python train.py --num_hidden_layers=8 --hidden_size=384 --num_attention_heads=4 --num_key_value_heads=4 --head_dim=96 --intermediate_size=1024 --vocab_size=27047 --hidden_act="reglu" --norm="rmsnorm" --norm_place="pre" --norm_eps=1e-05 --positions="rope" --rope_theta=10000.0 --rope_fraction=1.0 --qk_norm=false --attn_scale=0.102 --bias="none" --tie_word_embeddings=false --parallel_block=false --init="uniform" --init_std_qkv=0.0223 --init_std_o=0.0 --init_std_up=0.0223 --init_std_down=0.0 --optimizer="adamw" --learning_rate=0.000592 --lr_mult_qkv=0.5 --beta1=0.9 --beta2=0.99 --lr_head=0.00275 --max_grad_norm=1.0 --warmup_steps=319 --schedule="wsd" --decay_fraction=0.696 --decay_shape="linear" --final_lr_fraction=0.0 --batch_tokens=32768 --max_seq_len=512 --doc_mask=true --train_tokens=381900000 --max_steps=11655 --dataset="wikipedia_en"
MLP neurons of a small language model. Each row is named by its layer, matrix (gate and up: input weights) and neuron, and shows model dimensions 256-383. Each number is 128 + 32 x the weight over its row's rms, rounded and kept within 0 to 255. Numbers have three digits each. A neuron's up and down rows have the sign that makes its largest values positive.
A block is one neuron, or neurons of one layer that tend to fire together. After each block is what it responds to, as a language model described it from the Wikipedia text at the highest values.

L5.gate254:151111117166138140073127177109162134129155111138121141086122137117109113128111116160118144124156138131080154087147114112144186109188214109123138130088136127143168100052121150146099124173171149185102141103134147115130116161087185129109101131137117101077123097135159094136139137130168117142156146066150151129076153126121127061116149158170077120161032096141073043124122162085093139108167
L5.up254:123090153148130160122117184115120084114143121138133138096145132110114167137124133202130113128145115139105115110126101121177117097204170112129147133099164117146172105050144157151129064123092193182098144103137152141157113161110183145084102136171170131085117094161157084124123146102175122121119158098178174115136133142117108087107119149199084141145066073132075025110128209091091131130183
L5.gate414:166118073087154135080110106097142123130159120126116143123121177120135101142125125150105180092128148144114176168121168073124142166176093072086155057083072128172137104131073109108145184157122153149147150105106107111125089076149179150116129110174092061086105117126128155138124137105187139107173161126138146100082144148094127087084119170150054132129121068160130104156152177151084091114160
L5.up414:094078120113209135114104124140123111093138148152181111111168116132167122149115145147120160096031102110148165127122116101142083099120124091074126108102101093180137036078131117103132174132103176131148140145153089128169132120122193162144135132140127156134117113158133128146112118116160160154206141122078161127108168091112141175110143110166102152112072113154077121115190162115152132097128
L5.gate455:205166116162176117124102133105140139079154174131111150137086109113131104136143135171104146141137134114099175119136090116092168105086138119161142121159089129106141106037097113135074093118122149152139125189145150083103159123128132104142112120144089128090161086109132099131140101114172111091187156101159181183132109084115134069084121128087087157190080169138056097172167147131111120115111
L5.up455:132122128178182141149072189085099115116125135150128158111122091094124137156107149131132122108133110117083205112136104158094147142126109143140146124158110191143169190043096122106123088099110150127110144183095162097114200079166177113063135169157116093120134110123088099124137134083158096115196137103152129182120117066157136070148131155165074150085093127171052118120138149121114136103101
L5.gate541:160148058118144190126103181073183089102121163152142164128159143097143181038133083100104130133163085081144137108113104164145151179170159162110140130137158114144115117174106080169167097163150080175133100173127144088100136125087084102143140109143127162114117086138101218164142165135107123115132073064141158178153145134171111136092101102119117160152110138152113131103144108096079116132134
L5.up541:152161059116107200117151168094158100113151153145163131149128153113157148075184064172082105118153116112129154126097077173140129171131102176112111139124167157102171168152119099202148106174116062139131146178166134139092094166088090117133139115164157157112149059117076216102126142116081123113148095070143140150157145060113140158081128090108131165107176123086105096104174111101116133155122
L5.gate697:137169138143154143123127153109116122155115103098142071120150149161164118136096135151106195056104105148099149152049197153126114112145125149130164092212106152078111116169178105150129111119111106150082147145119107133069169123095128103119077146200112107118162112123130170106160139070136196119202117136100184127090125144167139119060100150120120163146173101171118157121198088128146110139174
L5.up697:078118133150101159176119158111113177087153129073090117140106150089131116140155126166097176131155095099099092142141164091172060104174076142092198164148133091139143017082164085098197164133081122100086171129139087108215149080121076101149128123123169079085092104129105214144130190123146127167206102113170202093130131130145102148065132141092123114133132110104118098143174115111066141148183
L5.gate814:091077069125138143134128145150070150123173100115164116133115086116120128110144150137137106079127119102152186144119083083142119079092156119072166069120152073132139073105087149106124206131097182154138169114182147112124141145092149065145116165105079190137153127124177145108101175136136164157160132098178196120132107187127114144118143148175151167151132108146139096165183125083142163102169
L5.up814:127139109100144166133103154155139096111175201120163096158122143102086102189189136136111166115066122108159197141058187108103135133175141135034119079102166120068109100104108115097162178125065179141112122134157135078106125108071106109168146133117153106098091147093219103149063136095162174167180087137091165141178128110148153146158158098148119136180118114154140156110181141114164080115147
L5.gate908:078102103141129116122054139066148174133159126143164133139101143163156123117103116093116152108126081173119137097104094078110110137238169136128166085170104122127098119148115089146106128110128080122169165156171115139171111118093138157172127118126125117101135080165113101110125175031089113175173119134110111199116109076115089111074089145127156125189104139170147141135157190138152154123110
L5.up908:102185083151144136092151141088122121092114156126162117142101200103180210071081129114160142105084119181097165110124166089127177131064085074093142068126178096195172148093150142128126117146137113110123056088149069063160093116121120081090072156156082083122156090117140100128069159114112149171105107171121108097067091118160139157152114103108125102097104112105127124156109119138120116113110
L5.gate965:137158120157179101179083088111142120155170145149106146101115137135174129136157111132133150132110128096131126118117128063122122058151128124126151121112107035130124109083116087082071122117141100159098111160135131133070152142075147122146146140146089147125123079141142141095114151143152099107162078119144183177138142102105111061135113104110111119135087096144037126106137110084141153104110
L5.up965:153188123115201116153122125126126077145177134125132157065136152089155144118160085148133147101094074138169143138131219049086136105123115110076166116142145023180116134092137132066106127119144077138107094185101146116111142139118156097144134168163099141095127105173122118094119146165155143106192126108163208156143141147117102069137136124141081094122104066146085118155150084091139138082145
Responds to: Mostly the space after a month name just before the day number in dates (April 18, May 13), plus digits inside dates and middle word pieces of foreign proper names (Figu-ero-a, Su-ce-ava).

L4.gate261:165105118118126138178104151135098104106112087134121133149131124107132098075083121101122061088119111142105056085141175170113206103187131144131136108093123117057057140124124122147158148113158144063134154111108069157159170125126113123096138175146123132128153104060162119138067149225134115125100122110139134154103167120179152155099154125170080131175122202109149048017139056114091139127129
L4.up261:140154121135107151120150101166150143124146142131154140139087140148094180129151099075090121143111109085154085124130138199138149213112061123113125108106137038093201125180144170090154110116084161136125123155136131104157079169127118147127163086150137080160127161144097123070123083148097108176125103113164049035173173114122122101135082149117101076126116116143116098119035114161153128173078
L4.gate414:171097148104097136146122106162125104111139143127151135123142137152175089117098179079197138163172118151131104094132153116117185080239158131196150128089130164090047086084125098138155102156174129120133149133095158164103179108129116103072182176125197066130174100108121146147079175188128120127120126170114101179086115138200137088087181136124108149101161151085113147113198077137118115115151
L4.up414:137077098176101094113122095129067135133152179140120148132090161166057137119095126113159122162096108156182116115122113199195116118145136107161120097129132130103110151139108156064157144100157132124135163088134124104197092120179087166120123120126144104155111173131021057159125116080085150098101101145140098063217088170145194197127133145157137096110160108076120114128125143152095136147172
Responds to: Number words, digits and adjective pieces right after the, a or an that modify a coming noun, as in "the two horses", "an eight-piece", "a two-lane", "the 1991 musical".

L5.gate60:134140162074236174112138099133096170102116165165153149098151125124162206141168173064148141165152133101171088129098160140122115065151119118144168074084203140150040151136102125110185136139128118126127130100175163082073124129168160195111171184146123128108118114121083156145102131154126135159133150136128093146127098124101132150122173072145092172100144087139140121140101146114097201161137
L5.up60:163128152101130156136108189197186155071089105208124146138090126114166100123149174147086142141129091161166150076159088053108109110135137162182138168123153163188129115080118168117080090155147141119122171098107123093128157153080118129149163143123185114191153165114097159125087138176075140112105124144074133123136120150073097141070070143159143152081138115092130105165180118199129088202105
L5.gate90:130064138121112116082132094169112113105132115151128119146103097106199163103093187137073133103101137152138108084120106124122125108149179116148117107115125092194100065082153158135117133136122165147103123086161137096094189107090198171037150160125125146122110120117088150114143091172111132097122113154056111132094147164066116126070082036153109133107136161131120017145146101126109129141113
L5.up90:095193126141204151111068174130150115100121102089150075160128129119103145129114136099155233181176124084187129082090038140120124124165115141118142114144107149100079125116121115090093139140134053167128135141107096147145117139148080133145174119131164145105138117110101056148109187125134109123115083111137142103086139131144120170165174201065107141184136144170089163129130117161168113116114
L5.gate112:148145127076159180100150148140141086166156063146159125066128124132184131143116160142113114085148171137141124132151151137122152173107170130095127108115149154196066156132172129092129181153194152110123085143123079185114116119138159137036133117108132041093145139118130146137106064145115149147124086102161112136125102132153160087107117139125101149172153170200138141164148131130101111107055
L5.up112:195114199146080082070154099109149110071137099125130133068157094175128158115106143145074130152137136180111096144100079137108156149152113106168184161109137023158140144144131144157154155141109157121097116100177075116145143158177219094143153126157082148093157092128116143130152145186149121090185110158073149137137121135187138089124103187069125171104115100114105162106104078087073105129087
L5.gate322:147133127136082145114149152157139152139144159177139152043147158117198198127122162110142153179132158125095131147139100158097195160202148099087074131071140150152097109084167122176144154147116118161102157137135143083107133156095195109097114095136103125131152140099096129151187180159146113125171105148099072107120095178132136063140132114103099100111106177148125060134101157142120091090085
L5.up322:102124133157131106137146071139100115107127142094176173139154165104132132119157109051131189138139152109134091051173155139211082132165119112122112065166090078134062099172097075160114189095152113152130095103086171144080163132187088172150143134096147133117174176140117166124137113105095145184082094080119116097155153162049148104129133100151156119119181163123168111174177155088141134066120
L5.gate336:168127185093185102101148078141161141103170144138118145146130076185140157175108168100126154175122113061104173112143125134081154142144139152175152129111111159118055157137134148141113109104164119172103097153101113151091141113105167182085127103179187179102117137142121140119085120171151081139137139151189116142104135136113115076143152154139110113111134154109158118163130136104154112149169
L5.up336:153173107142067137093098142118205161141118100101127111143087138125084111104085086108101190146134071157136193063102117144142163141130149130095099109091172168130143123178151145140136110114160116193140129172162139130168093119109080126110057136121099076082164097091130129153133119102148145130152098123105068086151123101142123113191113142104160124125160118137134113100148119213153042074162
L5.gate448:138122109168159097077119110161117102101165107082173116078047116196135144134167126120115165147154089084172123068146122113154041108187085122081132147112201116109164126141116125135135175054153163119128164167068161090135124092129132095204106143112135087143108183139121140097191121164124152120181085115163091101132136147043157068139160080139102133166162169162112135162089139199150093098140
L5.up448:114179117074153118133100154124110099131127084057154106107100164101148134137078094148121141155144155106160098105073138154169110175179118113084148127145162142110154178148152043182120187132154137143099065146117091131162170146122163139086158138144148180118104080061151114149146105092130109189139121121100147182079147091142157058140122170160123186097169140083152093082203141125106183089148
L5.gate940:186110107116187143109091091066125112118086083214098086156175138115109191131156112156106173138120137122135110107116118138054157150149154169181152152122127108082136142092100102124147105160132059135076097069156121117155189144151172122141137139161193105105162105124080173092155118163072086119080143173148179174116091099080133144069138149147112171127130135124099106158117084192144200159125
L5.up940:090083167114045138148127171109100084119087109120161132139099123138100093133129122107109088098146169156112148095156077102179133095108155115134140081147118086134059085084143179131154107163126125097129171148103123126048178141110150143097120156151171137135172058092107122159103102229208161153171119092120175116138104127118149079120127109129172089218121118166083064053125142109171126115183
L5.gate941:128125157121148142152052109163163147030123138125115155113174038150104119122147166126109171128139096051144083104168133132078165112171136125154138152091144150081102081087128163109134083095108138103177170125123131122107164108108204149106126133148149134152156111112152183161128098159131103118149081123138136178128170116178119095106105121106115154123095148172129094093103093174134160082165
L5.up941:090122109074106123174096111093159114123112123111119187172134186155133139165119190068096102118099142146177142118115196158111182125158129136163119124146132145124126102150124042134098082135167160109145135162152191129162128136088156095072175121106204149173129103111138144122075148128114167169155149124147112157064167141122155126104108159093137132161166187152115063064150174054100192124134
Responds to: Word-final pieces of adjectives or participles modifying a following noun, often in quoted praise, e.g. memor-able, high-spir-ited, community-m-inded.

L4.gate250:161126080184113113107084124118129158100147176144064178075128125106117145146155172142091148138141132132131178145115144127143165073153116166109125131129132073077083153157097085120150165094157095182131115090153140089182092146120130188147143163158115145136151076096106114143196157156075107151162072163154152120118141076116112124173177129118078083189111092116085115103157125094104140102117
L4.up250:095119091062187084119132208147112116169117109174086127100151095067155157115082122123091193148120158104088064138124144083129124133159110142129086224152135043104165157096107057116119132133138101143113098203106121163135140136137102078119127145172112147126189160091123138156156186135132125150162096097144136123093131070142128225129068156077136155110137113173142135154137075077148157129098
L4.gate743:047132108153138116165072107054181156136146130132136145121096131142219140078143099111158175136188161135097115125166119105110133077188146100102143086157142133109135150144046136132154138101161119179151111135171181174136156180152113139138184077126104142135158116199109104105137124094051059142210101124118121130105149112128084123177175123131135111119087088099146128184123158100091116107097
L4.up743:112146125120181114168104138147186154123090125116137100103099148080210129081149134146127117114127115126092148127138073079119099083217124073125133129114130076142066173110156138120118104090149068150084167137167133115135151123131134151064176117161124190100171132103127097109145100090130151149100077136152189122059151157136027133141164120165068100096166136155048124085151170113132161144113
Responds to: Spaces or first digits of day numbers right after a month name or "On", and event verbs expecting a date, such as began, started, announced.

L2.gate356:134091141126144150115154147100074151153126143161148172159103079151148157097180156101149124140093124093128125138099061170129146068184137146166089115155142085149112102105122122145144099073095155151157119093201142160164120098143159102153077128149118158133129171134104184072093184113093092121124136154156113144127121147082156110088169066143104112160114105189100119184109163141122140063069
L2.up356:153123122108207173092159186141070101116111149134140132096091092123106120084184180161179130109122143090090152169054153175148151099174150118145190118136142114120150133116132169102131139095099093122151054071103142179114126121143155166103081154138130139119120132109133203068114165131092094126134153132104111162127059073130121066114168067167080105144150125188122159103099114141125141079152
L2.gate394:140201139154130180088052094154155142132127088182166152076130117149173082142136138163131143149157102038187089063105112153130093148131105173150165153170106149148132124121116129114104120152158136087083122179116148112104147064105171153150161216122126185072139181111119127110143146175144119134142045111123121119119139125109107049145158094152132108167120156160117152162117125143107169110093
L2.up394:167172118139154115097114132116114115075142150179129129109070142181131116134102120132127183180196133113122153119066057123157069132163061152095136129135116105177088125094097167154089118150109149108074153101116161097128099062090142151086167154152183165127087164158082133051167151107144154134129079129115101105082051144085137111168130082152120099147124117144107102183170118117126171165118
L2.gate476:158099115143113187082140141151084101082115141121133125117150141151224164183077126143089166195115158142168143076107130129164121112173148162165170118107139169157084158093133154062185158172121129188143146113130158159112130104130149130133185204110148120126179150098103141136142131181122165120148125156132157124127125089081140116089188156073066120121170126154113139123189105104100149146145
L2.up476:080146153151171141090127114147153061092125111088159118165111144152099173092087119128174137130133109131148141148147093150103066132170137155121104127059171101121038124160115155175156175165113192168112176175115156101113155146134170107092174146105134180173062106125104118140127084229123161118154149156133187122102150137074123115138163144134126114101140121132116103152145106165118152178094
L2.gate643:117088109132157143170135127140165135095070091168186174103136144127132100141095167141089197195129141121153097108104103142142107107126161135104169099108114088162078140110169130110088162159166117173134158102142212149125133150134142194107099180191156120109136148113103179097138117162135190149142108143100110110073125148105146066105202160153115101155160145138112156082156121087138111118146
L2.up643:150133128148175157113089096161175146042080114204127159095129161172170151148114155156118135163084161120159095134099081172101082102143118126136132086021141109138057132142125131178129131148153186127110141071148203148142118133115132152102078124179164120090136124164121193040146149172144170121100128172126092164119102172089162086088122121185102097113142152149129170127172125119176158145112
Responds to: Descriptive or evaluative adjectives, often after an article or adverb, such as intelligent, different, notable, outstanding, unusual, successful.

L2.gate71:141101155173093098128135098102156134098195081107130095212124101066184140111136113093112128107115114099125123164120107117106122104181137147110021149138141079066163053091097156174152197109180140097150146073154159178134172128159134133061126125096139121171150078170121121109125111165116142170075146092161128125130123127131158134100111127180111132143087108098105115121159157136095131112132
L2.up71:123157120105182125106137154047141143198131140186143134147146126111181120144157087112164149143118149165129161101153113085118221144135074174144124127146186105145141179129127109122171109134098092165080069178127108106105092172131095144121145125128152134169066079109078141116169122164127145098105150215105106138145169134133104169162137126068084179183162101125174108116101101120106138127142
L2.gate790:051113099117093093137105156100099152150159113152128097092131111131154159130146150141102056143179198112118149130110143165052146123092140159114118132132073118064147126139116088143112137134155107092157133155104142130101136153171182176125113159120128112116101112188139125189142132153178121107162073079132112209152094104136078107179140141196105146112115098145123132085117032114131105114118
L2.up790:103144131085110126104130134157074094097186168184099113121145118144149153113169165096126105215138167146049213082126117175063075093113098206098110129086108156096196135128190143147125150079158100105126170157105136114110161136099113097098144077144113159133109120184153158132159152142114118103108111136153111135152086113175094182191167138148119089103098087117077119109096049110147112158084
L2.gate885:133103123105139136097145117116125084091178149131122096111125091122113100128149154160131083178157188121050082134104080142124098113128117167159124138100148157105137120063120137131166070124087139159129048103120175088109133141160139138066090150174116118142094047143148164105104116122132115125128154130078140169148139129125101137138091156182120104099107152087115121085132130125125145121127
L2.up885:077084127116099077171073110097113118144134104143133147141133142141149108200072151088097104178096103139190109123077154119133110148106093108129133157135159123104139111144125077125072147057170133103114082155082127108145147174165138087082190149085141119138121096082131158156110163150088147100157216103118114191139146121142144123143134104093113081114160152063050086131123114106161190101123
L2.gate990:087150128098172122088141095112131125140168141131146131173152123084126113133164079137083174161095166111097163108135115136103168132154103168097089120137145151098155139119125086149113133104121114165225106083178142124115110136161157130147115112093081155075079150107104118169162126146114146124145166140133146175175116146062099165150157093173024165123100134131131142105115116132142118119084
L2.up990:136157103074120166105110190140111143131178114148097082169099127135109142095161073066069198122175132135131196041162120134164145108144105159045191134147140170113109086136149172077172155067126118094171132079127157153080141152177083138142096157086113161113096172120150112083156179176156154157155195147120117150177062158037114154188118114128120135116165073185112105098147107170172132152108
Responds to: The space or first digit just before a number in tabular sports and stats data, dates, and scores, e.g. "January 2006", "| 0 |", "L 103–11".